{"d_model": 160, "n_head": 2, "n_kv_head": 1, "norm": "rmsnorm", "norm_place": "pre", "tie_embeddings": false, "parallel_block": false, "init": "trunc", "init_std_o": 0.0, "beta2": 0.95, "weight_decay": 0.046, "lr_head": 0.00479, "warmup_steps": 488, "decay_fraction": 1.0, "dataset": "wikipedia_en"}
MLP neurons of a small language model. Each row is named by its layer, matrix (gate and up: input weights; down: output weights) and neuron, and shows model dimensions 16-79. Each number is 128 + 24 x the weight over its row's rms, rounded and kept within 0 to 255. A neuron's up and down rows have the sign that makes its largest values positive.
After each neuron's rows, "fires on" lists the tokens most often at its 100 highest values on Wikipedia text that the model never trained on. A number after a token or word is its count.

L5.gate155 [ 77 119 130 139 117 142 104 129 156 139 120 168 115 154 111 121  72 172 116 123 103 135 161 132 151 173 179 117 127 122 160  85 146 177 131 143 117 107 166 142 132 140 117 118 133  70 141 146 165 151 153 141 165 129 119 131 136 131 128 116  92  95 140 173]
L5.up155 [149 112  91 109 103 128 141 158 135 198 104 113 163 101 130 107 103 148 138 137 156  90 149 145 123 138 116 124 114 134 151 128 121 142 188 173  90 103  96 147 124 115  94 146 189 166 148 141 167 110 152  81 153 161 154 115  85 165 129 121 112 120 128 134]
L5.down155 [121 139 159 151 126 128 112 122 122 155 120  67 180 107 149  90 179 153 161 129 165 108 123 104 127 126 108 101  93 173 114 153  89  79 155 128 130 134 111 122 121 119  99 156 157 123 112 137 125 146 146 134 136 162 114 100 111 171  76 158 113 124  71  81]
fires on: " from" 68, "6" 9, " at" 4, " (" 4, " de" 4

L5.gate42 [ 91 127 133 146 128 102 137 148 113 157 131 106 101 125 130 103 120 134  91 197 121 171 120 154 166 166 166 142 168 161 110 185 138 153 105 146  98 157 138  90 114 158 136  88 188 134 175  96 156 116 115 131 147 121 105 155 131 150 149  59 143 113 142 117]
L5.up42 [156 166  80 138 140 136 150 101 124 127 153 121  62 110  87  98 110 158 101 167 108 141 153 123  82 132 139 147 161 142 128 118 124 167 152 140 106 158 133 157  99 162 108 145 151 124 130 118 183 110 126 129 150 117 106  96 120 121 108 122 143 129 110 108]
L5.down42 [134 114 162 127 139 109 149 139 105 118 129 127 123 105 146 120 108 111  99 138 115 114  57 123 145 166 117 101 123 123  98 140 172  86  94 107 126 140 121  86 147 147 139 100 110 152 109 106 151  84 110 140 110 153 112 144 138 156 112 100 125 127 147 117]
fires on: " and" 86, " announced" 7

L4.gate72 [ 93 150  96 111 111 125 144 107 118 104 138  83 143 104 123 141 103 133 138  67 132 107 142 142 142  99 139 136 101  86 183  73 128 149 147 140 130 106 123 145 141 144  92 125 167 136 107 159 117 110 126  94 100 103 135 121 101 100 139 167 139 177 147 109]
L4.up72 [129 130 104 135 165 126  83 147  99 141 153 121 132 123  72 106 169 126  72 144 129 126 127 153 112 131 129 131  94 123 140 112 147 144 113 113 167 162 158 120 153 166 132 135 133 105 142 135 103 116 124 165 170 114 162 119  94 150 164  94 134 111 160 149]
L4.down72 [141  99  64 146 142 128 103  83 165 103 115 137 148 101 121 151 162 166 124 153  95 118  71  88  93 129 104 119 116 115 145  89 138 128 106 119 191 126 168 174 104 137  93 119 133 128 159 132 101 117 145 139 124 103 117 139 106 133 123 132 126 147 138 128]
fires on: "1" 43, "3" 16, "2" 12, "\n" 10, ")" 4, "8" 4

L3.gate354 [147 152 104 140 156 107  90 111 132 134 109 177 138 137 116 138 159 129 164 169 113  70  60 115 108 106 137 125 106 122 129 161 146 114 140 150  79  91 149 112 133 146 140  86 182 140 111 116 141 154 128 142 130 144 134 143 125 153 122 143 131 101 126 131]
L3.up354 [141 134  96 127 128 113 152 100 106 121 150 151 148 141 114 161 145 132 165 100 107  84 129  99 107 109 110  87 130 127 141 108 126  97 128 123 135 141 154 111 113 135 130 115 127 148 123 177  97 162 121 117 123 135 145 149 145 125 154 106 128 109 153 128]
L3.down354 [ 87 146 122 123 129 158 121 120 144 142 119 121 128 118 103 150 135 142 112 116 104 128 142 107 125 145 192 121 100 132 127 148 134 138 138 134 125 131 139 153 150 132 136 129 130 145 170 126 130  52 149 111 142 130 119 109 145 133 126  87 113 139 106 128]
fires on: "8" 46, "1" 9, " more" 8, " research" 7, "7" 7

L7.gate359 [124  94 171 135 126 156 146 166 154  96 150 106 108 139 146 119 154 106  90 121 147 117  75 133 173 132 164 146 146 131 129 172 135  76 131 124 139 170 102  97 147 168 170 128 158 129  98 159 148 129 117 152 142 169  97 151 122 131 110  44 102 121 127 115]
L7.up359 [139 145 107  86  84 121 135 136 116 151 162  87 115 107 130  93  80 151 147 141 159 141 124 133 159 126 134 163 141 108 135 114 125 163 122 105 118 152 126 121  75 155  94 125 114 103 124 108 128 123 128 141 146 146 144  94 139 111  99  89 145 104 129 112]
L7.down359 [118 125 165 156 111  90  70 153 108 107 103 124 138 133 112 117 119  94 105 145 106 135  79 147 152 114 167  99 114 105 147 178 115 132 131 147 169 107 136 133 132 120 185 122 140 140 129 109 134 145  93 121 134 133 112 134 153 161 116 133 113 103 102 117]
fires on: " has" 39, " have" 18, " and" 14, " is" 6, " inform" 5, " his" 5

L6.gate234 [146 122 134  93 123 104 116 140 134 134 127 152 123  97 142 104 137 137 134 125  82 118 142 131 123  99 126 118  79 116 147 139  88 111 124 120 141 140 149  95  90  95  85 138 107 119 116 144 117 179 164 133 109 125 160 110  50 106  94 128 140 137 116 122]
L6.up234 [156 111 123  93 132 132 165 119  98 161 174 128 169 128 152 101 125 138 122 132 109 161 131 133 122 133 154 118 102 151 169 121  99  84 167 119 132 112  75 140 118 151 123  99 141 107 137 126 130 150 121 132 161 115 137 112 138 109  77  95 121 135 118 118]
L6.down234 [151 150  99 148 108 105 147 117 156 127 140 114 160 109 127 150 105 111 100 115 110 115 158 110 155 151 132 136 121 160  98 105 133 110 193 142 112 107 126 108 128 122 135 116 167 121 179 108 139 163  94 134 120 117 160 130 168 133 116 128 160 194 128 162]
fires on: "2" 32, " \"" 25, " on" 7, "\"" 7, "0" 7, " " 6

L5.gate337 [121 135 183 130 154 100  93 147 103 116  88 147 103 133 109 176 118  97 165 129 115 137 110 113 133  96  94 118  89 160 114 166 118 123 164 160 124 117 108 133 129 137 120 178 111 144 127 106 172 193 117 128 128 143 149 123 126  93 106 136 120 188 141 112]
L5.up337 [107 112 132 140 152 101 144 198 100 127 148 112 141 148 105 146 116  96 126 160 111 141 125 149 114 144 118 131  91 164 127 162 126 119 161 136 122 102 121 132 135 124 126 135 135 135 126  74 170 102  92 131 103 147 177 137 158 159 153 166 119 156 140 116]
L5.down337 [108 102 133 131 190 134 155 176 119 119 147 127 146 118 125 115 123 151 122 167 108 114 103 113 110 127 117  97 104 148 145 126 114 139 155 120 176 121 130 156 193 145 124 109 148 112 116  91 148 111 110 131  85 105 133 126 140 129 132 149 139 143 146 148]
fires on: "2" 38, " Title" 9, " years" 5, " Name" 4, " much" 4, "." 4

L8.gate252 [124  89 102 113 125 137 148 136 141 139 120 116  95 158 102 114  71 108  97 102 149 111 150 148 145 149 115  93 164 114 114  78 158 114 125 158 163 132  96 108 138 147 116 109 131 102 113 101 149 128 109 116 168  89 143 137 106 120 126 114 139 115 125  97]
L8.up252 [149 130 187 157 108 132 124 119 104 172 106 102 145 132 135 105 134 124 124 113  95 106 139 150 117 122  80 115 143 152 119  70 135 105 124 134  77 127 104 147 109 135 133 132 136 178  89 129 129 132 103 116  98 122 105 152 116 117 105  98  82 118 107  93]
L8.down252 [ 74 139 103 164 136 104 140 124 122  92 147 149 143 101 125 144 142 106 133 144 157  95  99 118 125 155 108 125 115 120 127 162  94 116 103 147 183 161 131 127 121 114 122 147  75 148 144 115 136 170 133 127 117  98 158  95 175 131 134 144 116 172 131 169]
fires on: "t" 28, "s" 24, " an" 15, " in" 14, "m" 5

L8.gate375 [162 142 123 156 111  90 106 109 131 140  83 141 129 116 121 121 136 159 184 175 130 137 114  90 123 140 148 159 104 148 154  94 105 124 122 124 163  95 112 131 119 131 143 151 113 133 158 126 169 165 132 105 101 123 158 114  67 111 142 147  99 151 126 126]
L8.up375 [ 97 143 150 163  81 117 148 114 127 114 152 124 123 126 114 129  88 136 147 159 117 139 172 149 140 122 120 153 106 117 168  90 131 118 116 122 141 146 103 133  98 129 132  85 204 111 110 113 138 134 170  99 114 146 159 107 137  78 105 100 135 145 130 121]
L8.down375 [167 122  71 114  75 108 105 160 123 105 140 154 129 118 106 108  98 187 146 103 135 110  92 115 158 139 145 116 134 143 111 136 128 179 127 145 130 126 116 110  99 131 128 138 108 122 140  94 138 113  97 182 156 113 157 149 118 160 120 131 137 154 102 154]
fires on: "2" 65, "0" 24, "1" 8

L7.gate4 [132 116  99  93 120  91 114 147  84 152 129 124 160 157 116 129 134  79 162  84 115 136 142 144 146 125 136 112 123 120 115 123 107 136  77 139  89 150 150  90  86 152 127 104 139 124 157 109 156 148 133 114 129 170 155 133  83 136 133  82 114 119 153 135]
L7.up4 [136 150 137 133 118 103 105 140 151 137 131 117 105 112 122 157 130 158 101 154 100 124 125 105 117 143  81 121 152 131 150 159  93 116 125 111 105 100 133 154  76 142 106 112 134 150  95 138 121 120 159 128 155  96 119 129 128 124 113 169 140 129 147 107]
L7.down4 [120 115 127 110 128 114 137 104 129 141 166 121 150 104 156  93 107 134 156 158 157 119 147 136  93 149 148 152  87 134 109 128  95 146 131 124 127 139 167 138 150 140  75 123 140 119 123  88  96 137 148 117 128 167 128 107  98 152 101  98 104 117 131 115]
fires on: "5" 31, "6" 23, "3" 18, "4" 12, "7" 9, "0" 5

L4.gate146 [147 122 125 157 142 126 115 150 115  98 121 115 130 154 133 109 121 123 127 128 109 118  99 153 110 129 128  92 138 125 111 117 105  92 132  97  92  87 121 155 131 130 136 135  95 147 129 146 150  98 117 164 142 168 147 121 101 143 118 130 149 124 148  86]
L4.up146 [177 135 126 119  81 107 138 154 149 102 137 139 136 138 137 119 104 152 151  84  93 161 103 110 119 178 111 101  96 161 108 130 127 113 143 133 114  93  86 126 114 146 168 117  67 121 124 146 130  99 100 123 130 104 108 118 120 148 113 113 141 112  71 110]
L4.down146 [ 96 125 152 128 147 186 134 126  88 159  83  77 124 104 126 136 148 117 124 159 166 120 127 128 145 117 115 135  92 125 154 146 121 148 129 114 104 164 186 133 118 123 108 126 150 130 137 124 120 130 118 140  96 125 122  98 137 129 158 140 157 148 165 112]
fires on: "–" 31, "7" 11, "3" 9, "1" 9, "6" 7

L5.gate370 [135 179 136 130 182  96 132 113  95 131 148 145  94 123 134 175 162 127 130 140 105 138 133 133  95 147 127 107 131 139 142 117  71 103 107 147 141  92 178 103 155 165 144 116 158 120  89 160 106 136 158 155 112  72  74 127 122 114 110 141 124 122 131 145]
L5.up370 [157 143 140 153 120 117 170 132 114 151 128 141 169 159 135 119 153  97  88 102 119 120 179  98 110 136  95 137 133 128 141  89 150 111 156 105 127 140 131 148  97 116 122 119 114 135  74 146 111 113 146 107 116 117  88 176 139 172 171 115 106 130  84 141]
L5.down370 [100 104 154 106 104 115 113 137 121 148 145 117 140 163 115  92 109 130 147 129 147 121 155 129 119 129 126 141 129 114 160 128 137 157 137 123 117 145 142 149 119  89 156 121 153  89 194 122 113 102 112 113 117 191 163  97 149 130 155  96 102 127 125 112]
fires on: "8" 31, "7" 30, "9" 19, "6" 11

L3.gate365 [117 154  86 108 118 122 121 146 119 113 153 205 124 124 122  95 146 127  85 137 118 110 165 141 144 101 174 143 147  95 158  80 126 182 137  90 116 106 130 157 104 161 136 120 123 146 179 114 121 111  86 132 113 102  93 123 129 108 118  99  86 159 155 116]
L3.up365 [108 115 199 184 131  83 148  99 146 139 103 160 113 133  88 171 166 148 116 124 159 144 116 123 161 121 187 116 133 140  95 154 175 131  84 122 110 116 143 138 150 137 117  93 148 133 158  75 131 140 122 170 124 165 107 106 141 141 115 119 110 128 175 112]
L3.down365 [138 124 125 136 115 199 121 124 128 140 136 128 141  91 159 156 146 131 149  67 145 133 131 137  88 103 147 125 120 106 146 106 111  90 104 103 136 128 124 135 169 166 127 175 118 117 134 166 150 115 144 132  98  67  74 118 139  95 165  91  60 130 158 172]
fires on: "2" 52, "1" 18, "4" 14, "3" 7, "0" 4, "9" 4

L4.gate347 [147 116  96 175 164 104 116  96  79 108 155 120 139 110 113 135  95  90 129  76 156 106 125 139 136 159 105 129 109 122 151  94 120 140 128 155 170 123 108 135 154 133 121 196 138 139  88 127 150 165 136 104 101 142 111 134 146 110 124 144 163  97 106 153]
L4.up347 [159  92 127 163 111 134 113  81 180  98  96 141 117  76 132 126 110 173 122 113 137 114  97 157 135 116  87 117 114  55 111 167 127 127 130 131 135 168 131 104 160 137 115 120  85 143 120 107 103 107 144 162 131 150 105 101 129 125  92 114 125 116 153 152]
L4.down347 [132 144 132 137 110 125 142  86 134 106 136 105  87 113 146 139 165 159 118 128 122 114 131 115 146 138 124 143 140 128 120 140 124 110 115 144 104 111 167  99 115 174 106  99 110  92  96 140 148  90  98 167 167 116 115 115 154  82  94 137 145  70 141 124]
fires on: "," 93

L8.gate154 [156 105 123 161 138 108 140 160  99 104 126 113 131 126 150 103 135 102 123 162  94  82  88 158 149 144 104 104 156 121 122  75 129 130  95 146  75 181 127 126 115 133 155 133  89 128 131 144 130 104 112 154 112 139 152 128 100 163 109 126 116 161 127  96]
L8.up154 [141 119 145 152 116 124 110 106 106 135 117  91  94 112 106 136 150 133 136 136  81 129 142 134  86 137 132 151 121 177 159 189 137 133 133 131 152 126  99 141 114 142 158 124 123 118 100 102 114 118 143 148 116 112  91 104  97 119 147 145 161 103 114 177]
L8.down154 [168 124 129 109 125  92 141  90 120 116 122 136 143 130 197  90 106 122 142 154 120 120  91 149 143 157 156 133 123 101 126 123 116 129 114 136 119 150 164 143 126 100 103 119 137 138 112 166 117 139 135  96 149 169 133 102 138 122 119 120 127 116 133 103]
fires on: "1" 23, "d" 20, "3" 13, "4" 7

L5.gate5 [ 64 142 159 130 166 119 115 107  83 152 127 159 163 162  84 174 158 130 174 154 141 107 123 119 151 103 117  76 131 101  85 133 171 133 102 155 131 145 154 117 115 163  99 126 154 125 152 134 132 121 163 131 106 161  99 106  91 149  86 126 134 123 150 141]
L5.up5 [152 139 113 162 105 104 137 125 118 150 115 155 103 121 107 145 159 178 175 106 104 112 138 110 118 102 106 143  99  99 173 117 156 135 137 151 100 160 125 133 108 144 133 118 118 159 163 122 170 127 119 100 149 150 190 140  74 127 129 135 129 137 180 118]
L5.down5 [129 151 103 130 137  88 122 181 170 129 140 127 108 150 131 107 162 118 107 112  86 151 127  93 140 131 112 132 100 136 135 125 193 105 123 106 123 129 143 119 119 143 114 172 135 173 141  91 149  90 104 127 140 133 168 143 141 138 120 151 145 158 118 147]
fires on: "8" 38, "6" 17, "0" 14, "7" 12, "2" 8, "5" 6

L5.gate56 [168 139 141 117 147 114 123 102 120 114 159 123 131 124 152 123 139  91 136 105 118 155 165 159 121 135 126 111 135 118 148 126 142 147 176 128 111 149 134 140  78 127 126 144 108  98 122 137 183 166 149  91 112 164 116 136 116 113  72 133 157 144 116 172]
L5.up56 [150 112 177 146 109  89 115 149 125 132 163 110 181 153 136 124 105  98 100 122 120 113 137 147  83 137 141 112 132 131 124 125 116 125 182 144  87 136 139 157 119  74 119 125 135 127 107 103 161 148 131  72 106 119 153 151 149 147 126 128 145 144 136 120]
L5.down56 [104 103 139 120 136  91 118 166 112  96 114 112 166 136 123 139 102 140 113 114 153  72  97 131 101 130 111 127 111 120 117 146 104 105 140 150 108 103 113 149 180 117 127 124 107 118 123 116  99 133 105 145  97  70 137 134 135 163 177 117 122 126 140  88]
fires on: ")." 30, ":" 13, " –" 10, "1" 9, "." 8, "2" 6

L8.gate193 [ 86 125 162  95 137 120 159 132 117 118 117 169 135 108 100  97 111 102 142 154 103 128 136 124 131 174  99 125 156 142 124 103 127  94 119 113 161  98 116 166 124 170 133 130 108 105 132 178 157 143 167 132 123 144 137 111 127  97  91 144 145 146 102 162]
L8.up193 [ 87 130 119 111 111 129 135 170 149 147 142 144 145 159 114 128  98 121 139 127 120 117 106 115 110 144 137 156 162 116 145 118 107 107 141  96 123  63 128 146 127 140 111  90 138 132 124 146 148 112 143 101 124  92 106 129 139  84 108 119 138 113 107 133]
L8.down193 [147 113 100 144 108  90 108 139 133 119 167 122 127 171 142 134 141 150 106 149 136 142 136 128 154  92 125 137 127 109 122 140 163 108 122 110 152 106 174  71 142  78 109  83 127 170 104 137 141 134 152 120 126  99 147 134 111 139 132 171 155 122 122 151]
fires on: "s" 99

L6.gate178 [ 94 131 112 121 143 168 119 129 143 136 133 123 130 124 119  60  92 148 131 137 122 136 175 123 118 173 134 113 110 162 125 155 143 157 128 133 156 125 124 114  97  94 110 114 128  76 176 145 103 120 126 107 139  91 178 103 169 133 120 128 132 116 136 190]
L6.up178 [ 97 159 189 103 123 113 121 173 140 131 104 141 171 130 134 123 137 141 124 121 163 148 123 102 137 167 116  97 107 140 122 160 129 142  83 149 123 140 124 113 105  80 154 130 104 136 161 155  70 134 152 132 150  99 163 109 151 143 122 131 146 120 147 138]
L6.down178 [125 117 126 130  87 108 149 157 157 124 100 150  82 134 121 145 156 121 153  69 144 147 119 135 161 122 110  99 145 115  95 158 107 108 122  77  87 119 128 174 100 132 140 159 100 111  94  94 126 126 150 120 111 104 135 140 124 141 138 138 102 116 129 129]
fires on: " " 72, ")" 8, "°" 4

L5.gate4 [ 83  92 174 150 153 124  93 138 118 118 104 177 105 147 134 114 102 131 155 129 173 110  83 153 156 169  80 139 137 115 114  79 147  87  96 134 112 145 112 161 121 102 121 138 137 106 108 122 112 139 133 130 155  91 134 156 106 149 159 129 138 121 140 113]
L5.up4 [100 101 170 141 118 124  99 126  93 157 130 125  94 143 113 132 155 156  82 127 108 138 148 135 109 164 114 109 149 150  97 157 120  89 151 116  97 135 102 119 123 109 102 137 159 120 104 123 102 124 143 171 110 124 141 128 119 148 120 101 189 133 134 162]
L5.down4 [125 193 129 164 154 133 170 130 119 116 132 116 101 176 140  90  96 108 110 136 163 107 188 163 122 150 124 138  89 152 163 127 116  80 150 156 107 107 144 139 119 110 107 139 136 179 126 172 148 135 137 103 151 167 140  69 111 146 156 124 109 140 175 144]
fires on: "1" 57, "3" 18, "8" 7, "2" 7

L3.gate13 [139 153  63 110 119 109 123 135 112 108 162 128 105 174 113 152 107 111 168  95 130 118  78 144 116 148 127 130 149  74 164 110 108 162 141 133 176 127 114 141 129 165 174 134  86 127 129 171 120 125 104  73 136 120 106 134 135 100 132 124  95 117 102 141]
L3.up13 [134 144 146 149 154  98 109 131 115 146 126  69  87 110 100  98 160 159 132 214 129 138 137 103 129  96 170 110 109  90 155 136 114 139 102 134 158 117 150 126 133 136 111 101 150  66 135  86 157 152 127 129 126 136  99  96  86 102  73 127 137 122 146 132]
L3.down13 [154 124  64 103 133 172 135 138 122 130 149 126  97 114 141 123 107 112 152 115 141 120  90 116 117 123 145 112 159  88 197  85 124 127 123 137 185 132 134 132 117 160 162 108 112 154 128 148 106  95 120 100 129 135 103 103  59 101 151 116 119  80 149 142]
fires on: "1" 65, " " 21, "8" 6, "2" 5

L4.gate266 [111 155 134 163  89 120 132 116 127 118 138 106 124 122 107 104 146 163 152 134 115 154 113 100 120 159 156 158 157 124 123 111 114 134 117 108 173 144 114 170 125 125 124 111  98 115 114 139 144 139 124 129 163 112 138 124 133 100 116 143 130 119 134  64]
L4.up266 [ 95 151  90 133 108 156  79  78 127  86 157  97  77 135 115  95 109 160 151 145 136 140 101  76 128 133 133 121 131 127 124 109  98 168 134 126 159 140 110 122 127 177 149  90 162 114 168 153 141 122 104  96 115  89  71 157 128  83  82  90 135  84 139  99]
L4.down266 [139 156 126 152 107  87 143 146 128 126 144 114 139  98 105 160 137 102 167  96 143 153 138 115 148 150 188 118 183 125 161  90  96 115  94 121 134 158 165 169 157 175 136 145  87 124 145 145 148 107 111 118 171 120 120 143  90 110 140 114 152 102 135 130]
fires on: " " 95, "1" 4

L7.gate236 [117 112 104 131 148 125 117  87 104 131 146 142 130 160 110 114 124 140  82 127 159 133 161 109 128 112 144 113  71 115 158 128 103 149 155  96 122 129 108 158 104 133 130 109  94 134 146 100 163 158 178 158 128 118 124  95 103 103  70 137 133 147 155 163]
L7.up236 [160  73  99 165 127 103 121 126 101 139 149  96 125 149 128 129 150 128  71 124 145 127 124 134 119 112 150 150 174  84 123 140 127 137 147 131 110 159 144 155 146  99 135 107  99 132 109 120 114 105 161 187 167 149  78 135 121 142  98  87 114 125 141 143]
L7.down236 [174 107 149 121  97 102 144  86 146  89 130  98 118 134 151 139 102 128 139 159 124 102 101 121 129 159 150 174 128  99 125 104 139 136 114 154 100  91 121 103 168 113 135 111 159 125  76 154 127 110 106 168 140 127 117 110 111 111 102  99 115 110 108 110]
fires on: "," 47, ")" 15, " " 14, "6" 7, "8" 5

L9.gate440 [148 133 113 117 160 128 152 127 141 155  89 136 158 134  98 139 127 130 139 136 150 142  83 120 134 122  97 127 125 116 159 107 122  88 118 105 145 100 187 113 154 165 118 139 118 126 146 164 155 173 131 112 172 149 132  78 178  93 120 115  97 123 173 195]
L9.up440 [162 126 129 120 162 136 179 123 123 193 118 107 146 143 123 150 111 118 144 143 168 112 114 138 154 131 133 136 125 123 128 139 123 103 143  95 128  52 184 108 145 179 141 114 109 150  86 146 174 134  98  86 167 119 107 112 148 115  80 111 116 107 134 142]
L9.down440 [166 127 112 132 134 121 147 129 151 150 115 115 103 133 135  92 148 102 119 112 157 138 140 152 155 128 114 133 134 132 161 125 106 119 123 120 133 140 166 118 174 138 139 106 119 153 114  87 168 143 101 154 140 142  88 116 147 163  79 138 136 138 108 123]
fires on: "s" 35, "il" 8, "ill" 6, " Can" 5, "in" 5

L8.gate347 [115  98 114 102 160 128 115 139 155 117  64 170 127 123 143 129 119 135 133 156 115 131 162 146 169 132 119 104 147 143 152 157 125 129 101  72 145 130 113  83 122 202 120 111 101 146  96 159 128 142 175 135 102 156  97 112 156 117 106 138 166  97 127 141]
L8.up347 [103 156 104  91 117 130 125 145 160 146 154 114 147 169 115 112 135 137  91 110 148 180 129 134 158 127  87 117 149  85 144 121 132 109 143 122 149 143 120 155 130 125 141 104 145 124 167 113 149 144 140 140 142  52 127 111  87 145 103 139 142 118 180 136]
L8.down347 [160  75 106 126 137 118 126 134 159 131 139 122 114  87 141 105 108 145 156 144 163 143 150 136 120 100 120 122 146 136 151 125 116 118  77  90 116 120 100 156 122 126 100  95 120 130 127  82 137 104 131 133 110 135  87 113 111 148 133 116 139 108 137 187]
fires on: "s" 100

L9.gate94 [145 115 124 107 153 118 129  99  92  97 119 160 119 117 135 109 118 101 109 176  68 164 153 136 138 127 133 138 114 138 140  90 132 121 135 157 150 126  83  76  81 152 121 156 139  99  96 143 171 141 151 103 123 118 151 127 118 130 129 150  94 163 140 172]
L9.up94 [162 131 109 115 101  98 140 100 127  94 145 138 167 157 144 153 113 119  99 143  85 160 115 102 119 109 139 154 140 119 108  99 161 138 141 154 118 113  94 100 111 106 124 130 155 131 114 121 151 106 158 133 163 111 151 158 136 132 135 108 114 134 109 136]
L9.down94 [140 130 115 134 126  97 145 174 126 158 199 116 162 177 143 114 131 143 117 109 169 123 131  66 135 147  98 151 105 118 122 125 161 158 122 156 146 111 153 126 165  83 116 107 152 117  91 110 109 102  95 152 112 136 116 122 126 105 105  97 142 147 195 169]
fires on: " " 43, "al" 13, "1" 5, "ing" 4, "s" 4

L3.gate201 [126 185 165 145 131 110  90 158 134 122 140 193 112 173 133 143 165 121 138 142 124 143 126 121 133 115 136 166  76 104 100 136 163 136  84 104 118 135 168 131 134 117 129  70 140 108 140 111 138 112 103  86 138 130 128 135 106 110 116 144 124 134 102 126]
L3.up201 [107 149 106 121 129 139 142 132 114 137 145 119 114 162 108 134 162 126 128 124 100 124 106 142  58 151 125 131 153 111 121 130 116  96 163  98 160 137 153 139 119 121 129 116 118 140 151 146 130  68 152 128 115 142 100 169 129 163 150 110 127 125 114 146]
L3.down201 [ 82 114 119  84 164 115 134 147 102 151 138 121 107 141 126 117 140 145 133 157 117 145 136 128 176  93 136 101 171 126 154 135 131 161 119 152 133 153  87 100 156 115 134  99 133 134 139 125 129 138 111 123 137 111 149 122 166 114 138 100 120 165 153 104]
fires on: "1" 46, "." 12, "8" 8, "ce" 6, "0" 5, "9" 5

L8.gate269 [130 142 140  96 156 165  99 125 109 161 115 100 149 134 132 138 122 129 128 135 119 101 165 121 112 102 197 120 144 128 135 107  91 165 116 125 112 121 118 158 140  98 180 184 148 133 123 117 146 134 133 106 121  82 150 129 144 107 119 108 124  63 122 150]
L8.up269 [143 153 192 104  52 103 146 135 130 143 145 145 105 136 135 190 142  85 152 122 142 112  79 114 116  71  87  99  97 137 130 176 124  98 102 136 125 103 142 146 116  98 127 115  88 141 128 122  99 145 114 136 143 136 155 110 141 124 102 153 112 138 124 114]
L8.down269 [108 128 111 145  95 108 158 141 147 103 120 141 119 159 158 150  83 156  82 112 119 149 121 147 141 125 114 143  97 111 149 162 162 161 152 134  96 172 136 152 151  96 145 126  98 127 145 143 155 128 151 105 134 114 140 116 186 110 156 116 104 143 133 166]
fires on: ")" 37, "born" 13, " " 10, " ft" 9, "1" 4, " population" 4

L7.gate259 [136 149 108 132 144  90 145 169 140 131 135 154 120 139 100 123 121 148 136 157 154 109 154 130  93 139 139 117  90 115 142 128 173 143 143 172 108 160 128 104 163 128 108 120 158 131 157 116 131 155 171  90 101 174  86 182  93 108 127 123 102 115 118 204]
L7.up259 [134 177 120 129 127 125 116 112 181 165 122 154 133 112 131 120 191 164 104 104 170 127 185 127 147 149 112 146 116 158 116  88 144 134 170 145 122 144 125  97 101 140 140  83 127 115 156  99 157 129  99 135 140 129 108 113 193 163 138  95 123 103 135 126]
L7.down259 [120 122 134 116 154 132 167 112 166 131 121 106 167 123 148 118 135 108 166  97 162 106 141 151 104 100 146 132  83 129 144  81 130 107 175 111 135 128 107 114 130 143 185 165 122 115 110 165  97 109 132 151 127 137  92 163 121 156 146 150 145 123 112 131]
fires on: " from" 57, "_{" 22, " at" 8, "," 4

L4.gate67 [141 127 144 148  94 146 114  98 119 122 143 138 119 149 127 104  90 168 144 135  94 163 126 143 150 159  85 144 120 124  86 148 158  97 149 162 139 145  99 143 110 141 162 125  88 109  92 130 139 165 138 144 161 121 158 113 102 126 129  78 149 101 126 131]
L4.up67 [174 112 140 131 155 101 131 144  91 130 107 113 159 115  92 150 133 136 114 147  98  86 110 121  99  78 135 135 167  71 119 112 129 123 134 118 111 103 149 149  87  82 155 155 112 114 117 107 175 152 101  92 127  90 134 142 117 155  98 143 140 172 130  82]
L4.down67 [153 145 116 105 153  70  86 141 144  99 101 134 136 133 129 168 111 147 111 105 118 111 131 123 114 119 132 142 128 120 131 191 147 119 161 164 125 124 141 101 156 135 105 118 140 170 146 113 138 110 128 121 102 154 113 138 125 176 174 125 139 117 130 122]
fires on: "1" 63, "0" 16, "." 13, "Source" 5

L3.gate299 [141  98 141 122 112  97 160  76 112 136 168 128 144 104 115 113 124 126 124 111  66 167 149 151  84 116 123 139 114 147 106 131 168 116 148 167 116 141 112 166 130 129 129 165 145 135 116 126 112 117 131  86 120 131 132 123 126 138 109 170  89 147 135  90]
L3.up299 [127 110 146 168 101 103 162 132 139 128 134 113 170 141 122 107 118 121 121  86  71 145 157 137  79 128 135 106 118 111  98 146 163 111 139 175  98 118 128 179  90  91 130 116 157 156  63 130 139 119 127 122 142 157 147 175 116 142 163 132 101 169 117 128]
L3.down299 [132 149 125 165 159 114 155 148 120  86 101 124 168 113 157 138 112 111  82 101 170  84 150 138 119 113 126 102 128 110 105 147 138 140 112 116 109 104 155 119  89 126 136 107 110 154 139 101 110 130 142 110 111 119 143 136 106 173 134 108 148 131 135 129]
fires on: "." 59, " down" 13, "2" 8, " April" 5

L4.gate45 [158  85 135 106 136  92 139 108 154 141 149 168 139 170 115 119 130 167 127 130 159 125 111 116 133  77 131 107 114  99 163 153 172 136 121 142  80 100 144 123 127 107 128 139 131 141 136 152 139  99 128 200 125 122 112 131 123 144 153  91 109 139 161 153]
L4.up45 [152 132 145 108 124  84 157 111  84 137 131 121 108 139 122 108 156 150 140 149 161 121 123 161 141 161  97  82 136 101 113 118 125  98 149 153 162 139 123 142 114 155 123 135 145 167  87 129 171 114 154 150 140 132 104 105 129 145 141 144 152 103 164 152]
L4.down45 [137 134  95 154 186 130 110 112 160 128 110 139 126 159  88 111 168 150 133 118 116 127 147  77 141 134 129 150 121 108 152 134 133 166 134 103  50 136 155 131 111 118 130 140 156 136 149  93 102 143 145 129 137 118 126 136 161 113 154  96 131 147 118 141]
fires on: " States" 25, "8" 19, "7" 10, " Canada" 8, " Australia" 7, " Germany" 6